Weights of a small GPT-style language model, trained from scratch on English Wikipedia.
Size: 16 layers, width 256, 2 heads of 128, MLP 320 SwiGLU, vocabulary 9189, 10.5M parameters.
MLP neurons of a small language model. Each row is named by its layer, matrix (down: output weights) and neuron, and shows model dimensions 128-255. Each number is 128 + 24 x the weight over its row's rms, rounded and kept within 0 to 255. A neuron's up and down rows have the sign that makes its largest values positive.
A block is one neuron, or neurons of one layer that tend to fire together. After each block is what it responds to, as a language model described it from the Wikipedia text at the highest values.

L12.down31 [106 112 130 177  80 112 126  78 147 135 143 142  96 105 184 109 135 103 143 137 124 124 151 139 119 144 120 113 104 137 101 146  85 110 144  98 130 153 107 149 134 127 131 124 119 162 100 119 149 106 158 138 129  95 124 135  89 158 146 144 120 107  99 115 116 134  89 140 119 120 149  99 122 113 176 142 148 150 111 124 118 130 106 154 114  84  92 111 135 165 145 152 133 156 146 163  92  85 166 124 147 160 117 128 132 133 112 104 132 112 142 160 130 180 119 128  89 158 126 106 128 173 114 127 156 159 152 129]
L12.down60 [158 105 149 129  90 137 157 113 112 115 111 169 150 162 137 140 108 137 130 112 103 146 133 143 139 134  94  83 158 151 142 108 149 154 117 149 147 129  85 162 111 107 115 132  98 101 108 153 128 120 101 113 130 121 127 144  75 130 169 133 111 119 134 117 132 139 125 157 161  95 123 146 123 174 136 135 127 124 122 113 142 151  96 160 167 147 137 104 116 135 129 165 144 113 126 129 160 120 132 144 154 122  90 121 157 150 125  98 144 107 105 135 169 100 142 102 125  87 131 114 160 162 139 143 115 101 175  85]
L12.down62 [127 143 173 115 125 118 121 111 132 136 129 118 165 173 134  97 129 125  95 121  72 102 157 121 153 117 119  79 147 133 168 137 127 135 113 126 133 118 144 109 138 101 133 118 148 102 132  98  84 153 110 123 155 169 136  94  78 126 107 123 175 132 111 100 130 159 169 127 140  55 113 148 106 101 116 172 108  99 119 101 120 120 147 156 109 121  72 147 150 135 129 123 194 107 154 120  90 139 143 133 101  88 142 118 130 113 136 152 171  94 125 101 162 112 115 132 151 137  88 139 142 107 155 179  96 120 169 138]
L12.down106 [133 117 127 152 130 115 142  84 110 134 159 136 100 150 132  85 119 137 116 136 147 109 131 155 115 129 101 124 130 125 133 124 131 146 101 125  94 179 130 169 123 178 126 140 129 160 151 155 167 105  99 119 146 111 119 116  87 181 106  91 117 146 163 108 144 121 121 119 128 124 124 110 153 154 138 147 130 152  97 136 146  58 122 147 118 161 144  94 117 171 104 115 123 122 120 107 193 110  87 144 169 156  99 110 140 126  98 113 126 149  99 169 107 119  98  90 119 120 139 127  80 139 168 100 105 136 145  91]
L12.down117 [ 89 113 146 150 146  97 126 126 120  95 158 143 121 177 130 161 129  88 134 115 108 155 157 119 131 108 132 136 139 139 147 123 130 156 110 190 159 116 150  94 117 128  91 128 110  77  99 123 132 133 163  82 104 131 119 123 151 174  99 112 124 138 127 167 136 146  98 105 163 128 137 127  93  98 145 133 135 107 108 124 163  97 103 129 112 101 129 111 116  80 115 184 117 122 119 142 124 155 172 100 108 122 134 106 146 106 151 156 111  98 159 101 132 113 147 163 118 129 103 121 104 111  97 153 170 117 136 139]
L12.down142 [ 68  76 191 119 110 150 132 141 126 130 142 177  86 129 109 116 110 131 132 141 122 158 133 125 120 110 152 120  98 131 143 124  94 171 120  94 133 124 131 145 136 123 144 152 181 121  66 133  97 134 103 104 140 143  99 149 144 106 142 105 190 149 128 131 119 126 112 141 135 170 144 143 120 117  95  99 140  70 105  97 159 122 153 129  82 129 147 151 115 121 120  96 151 132 134 114 125 128 154 119 140 128  95 100  89 177 108 113 170 123 114 117 145 129 101 113 159 126 106 137 109 156 139 115 186 136 115  90]
L12.down193 [129 140  88 118  97 147 167 123 156 142 178 110 143 122  96 140 134 134 111 143 130 119 105 121 103  96 150 122 106  91 118 129  97 136 128 130 108 127 121 206  88 133 172 117 126 128 119 131 130 116 143 111 109 142 140 119 119 242 127 118 108 102 141 116 153 116 114  96 121 178 131 131 144 185 135 131 116 129 145 144 140 116 126 134 132 150 127 117 123 132 120 154 112  85 128 140 134 100 121 112 144 136 129  26 129 116 125  88 125 146 149 149 166 112 147  86 109 109  90 129 126 129 152 143 149 162 120 142]
L12.down197 [ 99 159 146 110 141 127 125 138  99 136 108 148 112 130 150  87 162 106 118 147 156 112 130 135 140 101  83 127 126  88 146 120 126  95 104 130  78 148 153 101 138 124 110 127 109 102 140 118 151 141 148 174 141 114 110 157 105 173 123 126 122 156 119 165 103 148 147 132  83 133 102 121 118 147 146 117 119 120 191 111  91 116 117 141 128 104 135 103 115 119 114 131 124 147 175 158 151 156 140 133 110 141 156  71 103 104 143 148 120 134 150  72 101 109 118 125 115 110 145 135 106  85  83 133 147 123 159 137]
L12.down213 [ 92 117 125 166 138 127 158 141 137 141 161 112 145 135 144 140 105 135 159 164 124 165 115 175 161 122 103 124 108 102 151 102 106 143 158 136 149  96  79 171 136  96 134 112 120 138 161 115  95 151 129 135 136 138  97 120 168 212 106 157  99 135 128 123 144 139 113 133  88 131 131 134 105  98 121 135 179 105 165 135 134 112 133 123  90 134 110 153 148 115 133 123 131 126 134 113 121 121 120  88  90 123 145 123 114 101 145 145 131 125 128 144 152 161 114 152 147 115 155 125 129 100 135 165  91 147 113 120]
L12.down219 [140 141 125 106 157 115 180 130 123 129 118 160 143 117 129 108 105  90 118 118 174 147 174 129 137  96 113 110 118 125 119 140 138 108 123 122 140 129 167 145 120 138 141 151 162 110 137 142 123 110 151 129 132 131  80 107  97 195 112  77 159 127 130 114 174 141 125 112 161 130 135 144 145  74 118 114  95 180 109 120 120  93 120 140 138 164 143 112 136 163 129 149 146 114 105 152 118 128 101 110 145 122 113 161 128 100 130  96 166 171 129  98 110 117 101 156 117 124 121 144 160 123 136 123 127 137 103 113]
L12.down250 [108 127 133 148 122 171 118 156 140 126 150 121 118 119 140  92 153 109  82 134 137 163  89 105 146 168 123 133 151 152 147  92 115 149 128  90 127  80 115 138 122  95 128 162 112  99 167 102 112 167 126 144 132 137 122 116  87 131 145 134 127 181 105  93 134  97 127 117  99 100 114 110  83 169 136 122 135 129 127 136 168 138 113 127 104 109  96 175 125 132 107 134 123  94 121 149 159 101 110 105 182 130 132 101 118 125 140 138 150 165 105 108 148 111 143 117 160 149 142 104  99 121 100 149 140  96 127  80]
L12.down286 [142 119  95 132 128 163 132 153  84  94 159  97 166  87 117 133 156 143  96 131 106 150 124 158 109 105 166 119  98 116 154 125  92 110 165 119 148 113 131  99 123 120 140 109 135 137 137 154 142  99 130 125 152 157  88 126 116 125 173 161 104 140 109 175 105 109  98 138  97 177 123 141 149 140 141 133  97  95  80 106  86  92 125 118 148 146 133 125 135 137 117 149 142 156 123 125 102 137 115 143 165 108 131 103 153 149 121 144  83 168 151 141 130 159 147 130 182 122 120 114 167 172 147 131 128 150 118 102]
L12.down290 [ 98 119 106 163 150 135 107  90 123 114 144 116 120 148  95 135 128 122 148 114 145  91 101 117 127 166 162 179 127  69 122 134  95 154  81 132 137 120 112 167 108 180 131 167 143 140 126 139 120 115 121 169  96 147 130 101 184 178 130 129 189 114 159 108 124 144 169 138 149 150 143 101 148 160 137 101 148 123 145 159 127 109 113 128 124 145 105  77 160 160 134 168 102 124 150 132 136 125 101 151  95 139  81 130 153 130  86 107 112 153 103 104 119 130 177 119 117 149 136  95 138 144 153 123 114  83  80 120]
L12.down291 [149 150 133 139 113 100 121 130 105 151 117 126 138 119 169  99 119 135 136 113 137 152 132 103 161 128 145 116  93 115 105 146 117 165 117 119 144 133 128 161 129 129  80 114 115 123 150 119 134 127 130 111 105  99 159 131 110 160 150  98 114 102 181 125 143 130 130 136  70 107 142 107 130 160 124  85 136 105 147 138 132 164 113 144 113 108 151 141 149 163  83 117  89 159 101 199 116 160 131 137 121 133 134 123 119  88 120 118 135 136 109 154 158 139 107 108 136 167 156  82 127 127 152 149 139 137 162 156]
L12.down298 [103 126 110 113 119 110  88 170 147  91 127 129  86 140  87 149 129 142  94 117 172 146 138 132  96 120 120 125 128 143  92 142 119 181 126  88 118 112 152 197 180 133 133 118 108 111  91 142 138 146 126 133 191 150 117 155 132 220 161 138 137 146 104 138 121 168 152 120 156  99 108 150 146 123 141 128 156 162 112  93 123 142 130 139  94 109 126 122 128 119 164  74 161 108 102  89 130 159 140 124 144  98 112 108 103 124 109 126 148 131 102 122 106 155  98 170 163 177 142  93 120 132 104 177 113 167 157 140]
L12.down302 [153 111  92 141 115 118 109  99 154 126 115 163 138 139 166 139 128 110 128  88 140 170 136 130  89 153 150 113 118  91 135 100 127 150 114 113  87 125 146 120 120 120  97 149 136 146 110 122 130 144 116 127 124 112 158 131  94  99 125 123  90 130 139 126 158 161 106 103 143  81 159 182 149 104 136 106 129 108 121 126  85 137 150 147 121  98 162  97  87 131  98 155 109 138 175  91 158 137 138 155 147  89 135 101 134 121 173 118 168 144 112 159 145 136 115 130 180 123 118 148 104 123 122 124 129 124 126 139]
Description: Split-off first letter of a name or word, usually a capital M, in lists and tables, such as François M|issoffe, Paul M|ardle, M|N.

L11.down233 [158 120 142 117 150  93 113 116 105 103 156 137 116 152 166 117 132 116 135 132 119 122 133 144 148 125 135 118 131 139 151  88 133 125 136 110  93 156 154 131 127 132 141 101 138 138 102 103 132 126 146  94 148 149 149  93  95  89 145 109 108 143  91 151  94 128 193 144 132  90 136  82 142 176 128 138 121 126 131 109 117 134 134 102 105 115 120 144 126 126  90 129  93 140 104 190 110 139 116 129 108 148 131 164 163 120 116 113 147 103 101 166  96 102 125 143 114 102  79 154  80 157 142  72 139 133  59 157]
Description: Subword pieces inside foreign personal and place names, such as Japanese or Korean iy, ah, yeon, plus capital R after initials like A.R.

L11.down1 [112 120 162 107  92 136 139 152 128 123 140  94 146 137 100 153 110  85 118 114  93 153 148 147 114 123 144 122 127 117 123 132 122 159 112  95 150 133 137 133  93 140 112  97  98  87 147 152 140 152  96 122 130 168 127  90 125 165  94 178 163 164 150 118 139  78 140 166 112 106 143 153 123 101 109  76 130 104 108 136 150  84 116 107 114 158  89 123 108 116 166 115 134 161  79 107 145 137 152 142 128 131 128  93 108  97 139 104 164 147 146 142 133 124 118 153 133  78 107  69  83 168 123 140  94 107 108 136]
Description: Word-initial pieces, often capitals, that open a new proper name or title in lists, tables, or after commas, such as M(omoko), P(elé), En(sor), Un(REAL).

L12.down39 [108 180 145 116 111 162 103 166 149 107 118 135 131 116  90 110 109 128 159 115 107 143 126 127 137 163 144 146 151 151 169  66 150 144 111 149 131 150 108 120 135 156 131  79 139 153 140 152 120 160 138 129 164 133 142 133 110 172  97 140 140 135 105 104 164 143 112 160 119 110 153 125 139 137 119  82 135 139 125 117 127 164 127 124 105 142 150 155 100  92 171 120 145 146 104 116 137 102 144 166 137 106 119  82 125  95  74 133 127 107 105 168 128  92 135 130 139 146  50  83 125 161  91 126 128 130  87 120]
L12.down45 [157 126 138 134 141 108  97 126 163 134 111 124 154 115 140 150 150 116  99 116 118 143 137  58 147 144 139 117  92 140 110 142 113 125  96 110 117  74 118 112 130 120 123 156 142 113 114  84 174 139 173 116 153 115 132 122 131 218  97 169 107 109 137 141 142  57 161 100 111 114 146 100 113  85 136 149 145 138 102 134 102 145 117 144  92  86 141 134 130 124 158 135  91 155 106 128 164 130 106 110 152 119 188  70 109 166 132 131 103 149 165 151 132 140 136 104 123 132 120 162 133 129 100  84 133 129 104 129]
L12.down52 [ 86 108 151 166  99 115 113 138 128 149 155 159 107 137 110 135 158 131 112 140 102 174 108 132 149  97 143 122 122 107 151 114 119  86 136 137 101 106 112 128  96 112  83 129 171 163 139 110 102  90 139 127 150  86 132 160 155 159 133 132  78 128 157 157 171 117 157 106 153 136 101 147 104 131 137 105 152 157 144 111 136 121 114 139 108 162 125 136 144 117  89 110 125 124 139 115 166 138 114 121 131 118 153 126 167 168 147  85  94 103  95 119 120 134 103  66 144  74 164 152  84 129 159 130 144 136 120 126]
L12.down61 [136  85 154 168 138 147 151 178 183 152 148 143 127 137 160 114 123 155 146 115 135 156 152 113 115 144 130 150  89 127 133 133 107 151 142 140 114 147  91  95 115 147  67 127 109 135 186 102 116 103 108  86 121 127 144 125 123 117 124 137 163 162 138 150 121 124 116  92 143  98 119 104 125 147 100  89 139 123 109 126 121 121 160 174 102 148 123 127 157 122 167 159 138 126  98 128 131 134 152 148 109 170 136 120 132 173 140 129 145  76 117  99 111 103 141 138 134 149 143  99 159 128 135 118 113 132 135 155]
L12.down63 [125  89 114 146 118  99 170 135 151 141 131 171 146  97  95 133 136 123 122 163 159 131 137 144 110 101 122 145 130 116 130 131 157 154 159 102 106  70 132 109 146 139 116 125 157 119 117 135 147 104 104 117 132 126 163 104 135 150 157 119 147 164 139 127  89  94 109 107 124 117  96  89 138 108 146 121 124 129 156 126 143 137  64  85 102 138 148  83 137 162 130 134 109 145 116 116  99 169 162 128  96 110 119 102 117 160 105 138 103 122  97 111 128  99 111 134 150  85 119 154 123 117 166 118 102 168 119 116]
L12.down104 [118 143 157 128 136 121 101 103 122 123 152 138  64 127 126 164 146  90 150 173 114 121 139 154 103  83 138 153 126 122 128 128 154 109 147 140 138  92 147 141 142 126 123 117 108 114 127  94 129  74 113 105 151 108 140 123 114  97 169 120 149 116  90 152 166 156 102 136 155 126 180 128 103 122 155 182 155 153 151 160  89 117 125 148  86 109 121  94 110 145 143 177 147 124 120 165 120 110 138 144 116 110 163 141 180 142 104 137 124 175 133 125 115 141 161 133 105 153 107  88 108 121 145  99 156 150  89 144]
L12.down118 [104 122 151 132 120 128 121  74  81 123 151  80  65 127 105 194 170 136  99 166 138  86 158 107 125 155 116 167 155 101 159 104 126 129 116 145 130 130 133 122 103 129  97 123 132 170 158 132  95 126 129 101 125 107 132 175 152 131 163 162 128 118 107 138 152  99  97 173  92  72 145 159 160 128 131 141  99 142 113 133 104 158 140 110 130 120 125 110 129 124 153 112 118 114 109 141 108 141 134 103 106 154 118 146 131 149 122 150 139 139 101 139 133 146 139 154 125 145 140 161 144 149 158 182 128 149 100 139]
L12.down121 [124 148 135 142 161 133  97 142  80 106 104  81 124 118 125 154 109 169 136 142  94 102  86 118 103 164 115 146 139 175 128 154 100 196 132 121 129 165 173 106 103 142 142 133 132 100 115 124 141 125 107  75 128 145 151 146  91 116 156 118  70 184 121 133 158 144 136 125 124 166 114 144 118 142 101 140 156 139 111 130 108 112  99 111 125 138 125 174 126 125 108 104 116 137 122 108 127 106 121  92  71 120 140 107 140 136 111 135 138 119 124 101 110 144 170 118 134 133 142  93 104 151 162 138 136 139 122 148]
L12.down167 [152 150 142 135 148 112 102 158 136 136 135 115 129 161 138 151 141 111 112 123 133 126 145 126 130 102 103 133 148 155 122 137  79 119  88 145 114 115 128 121 134 108 156 124 121 142 121 107 150 169 129 143 146 155 144  92 128  46 124 131 147 118 114 159 143 116 127 154 139  73 146  85 127  96 113  98 156 100 140 176 160 147 111 133 181 137 158 109 132 145 129 113 106 109 131 174 161 134 168 169 201 113 128 131 111 111 169 127 130 124 151 108 124 140 111 140 110 154 122 118  78 162 129 116 152  97 134 146]
L12.down179 [134 104 134 164 159 121 105 169 116 139 121 124  99 183 123 116 131  97 100 104 135 159 139 131 132 131 134 148 111 117 117 128 113 125 101  97 144 137 147 121 146 149 130  73 111 110 115 114 131 119 141 110 168 107 102 134 177 114 147 113 105 164 133 141 165 139 141 104 167 117 132  61 103  97 132 124  72  92 181 105 153 164 144 107 140 171 119 138 111 126 158  94 103  98 111  87 148  97 135 144 106 151 109 149 116 165 128  92  86 115 102 123 145 104 147 135 120 154 140 124 114 166 128 146 161 114 145  61]
L12.down192 [138 112 129  83 182 157 123 139 140 136 140 145 131 107 122 140 134 108 136 142 139 164 147 104 144 136 100 126  92 158 145 124 143  84 128  93 111 104 144  60 194 150 118 165 136 168 145 103 114 127  96 115 155 150 124 131 156 189 120 129 146 119 126 122 122  99 158 130 147  94 165 159 123  96 131 133 134 119 127 159 146  98 151  87 123 107 116 165  90 138 134 128 113 135 115 144 146 127 137 127 131 149 204 113 130 129 103 160 147 141 126 114 112 162 106 156 102 152 127 136 102 131 141 117 140 135 133 126]
L12.down195 [103 159 164 148 141 150 119 137 110 134  82 141 163 125 142  58  83 135  80 151 124 130 129 134 127 102  86 127 144 156 130 146 108 123 154 157 136 115 138 122 130 127 116 127 172 147 108 110 140 130 150 133 172  87 150 155 137 181 129 160 162 151 103  79 109  70 164 131 130 147 129 104 152 103 127  82 116 110 117 120 129  87 142 110 135 144 127 138 137 151  80 126  94 111 109 125 135 161 165 118 140 120 126 155 123 126  76 151  79  99 131 178 143 120 143 103 121 135 161 139 105 132 107 124 119 114 145  97]
L12.down196 [122 111 155 135 104  99 132 139 142 128 112 117 115 117 117 101 127 123 114 136 120 128 153 119 119  87 107 117 103 155 114 131  98 131  96 147 142 158 101 127 147 104 113 150 113 155 138 149 167 137 130 140 113 139 127 161 142 255 150 122 158 155 128 121 127 135 160 148 131  97 143 109 115 153 156  80 132 131 140 125 142 145 121 111 105 109 114  98 126 110 168 103 146 128 134 155 154 130 136  94 101 109 113 128 155 172 137 122 145 131 126 108 167 134 109 109  96 126 132 151 126 129 137 103 174  94 125  94]
L12.down259 [108 135  92 114 153 120 130 111 149  66 133 122 130 153 135 111 116 152 108 128 156 131 121 187 124 132 187 166 127 130 109 129 164 146 112 100 128  79 153 182 144 100  92 115 138 113 123 132 127 133 112 130  85  97 138 109 156 102  95 156 134  96 132 118 140 188 144 128 121 111 162 144 182 169 150  78  91 135 106 112 109 102 114 175 129 138 137 135 139 145 123 111 113 113 116 122 124  98 153 114  80 130  79 131 138 104 109  84 164 122 107 135 133  98 153 149 163 141 127 105 140 109 122  91 146  91 140 149]
L12.down263 [141 159 134 160 136 122  78  75 143 105 140 131 129 121 121 147 159 111 105 135 104 151 144 152 137  78 140 145 140 108 180 139  87 186 173 157 145 147 152 116 121 146 115 124 130  94 117 137 118 117 108 107 120 143 115 135 122 143 110 109 141 145 103 175  82 113 169 144 133 158 150 123 194 116 131 126 151 146 149 119 122  92 181  66  98 137 134 118  89  79 136 157 110  87 141 117 135 117 113  81 142 137 106  78 130  88 135 110 105 111  92 145 203  84 130 160 164 110 133 151 162 143 144 115  90 136  93 140]
L12.down278 [128  77 122 137 118 100 160 115 145 116 155 115  97 109 113 142 124 106  81 135 103 134 147 124 120 153 131 107 149  70 105 134 179 107 171 112 118  84 165 108 105 143 131 180 115 142 123 101 154 117 140 144 110 118 157 132 125  99 142 133 163 107 132 165 120 117 195 127  96 191 159 121 132 161 152 132 118 125 137 128 134 140 112 166 115 120 119 114 129 122 104 146 143 123 157 156 134 149 156  90 138 173 140  98 123 125 148 126 125  92 110  92 128 110 170 144 127 114 121 144 143 136 163  76 144 219 127 133]
Description: Early word pieces inside non-English proper names, mostly Arabic/Islamic transliterations, often in tables or lists, e.g. Abu H-assan, al-Y-aw-ar, Sug-iy-ama.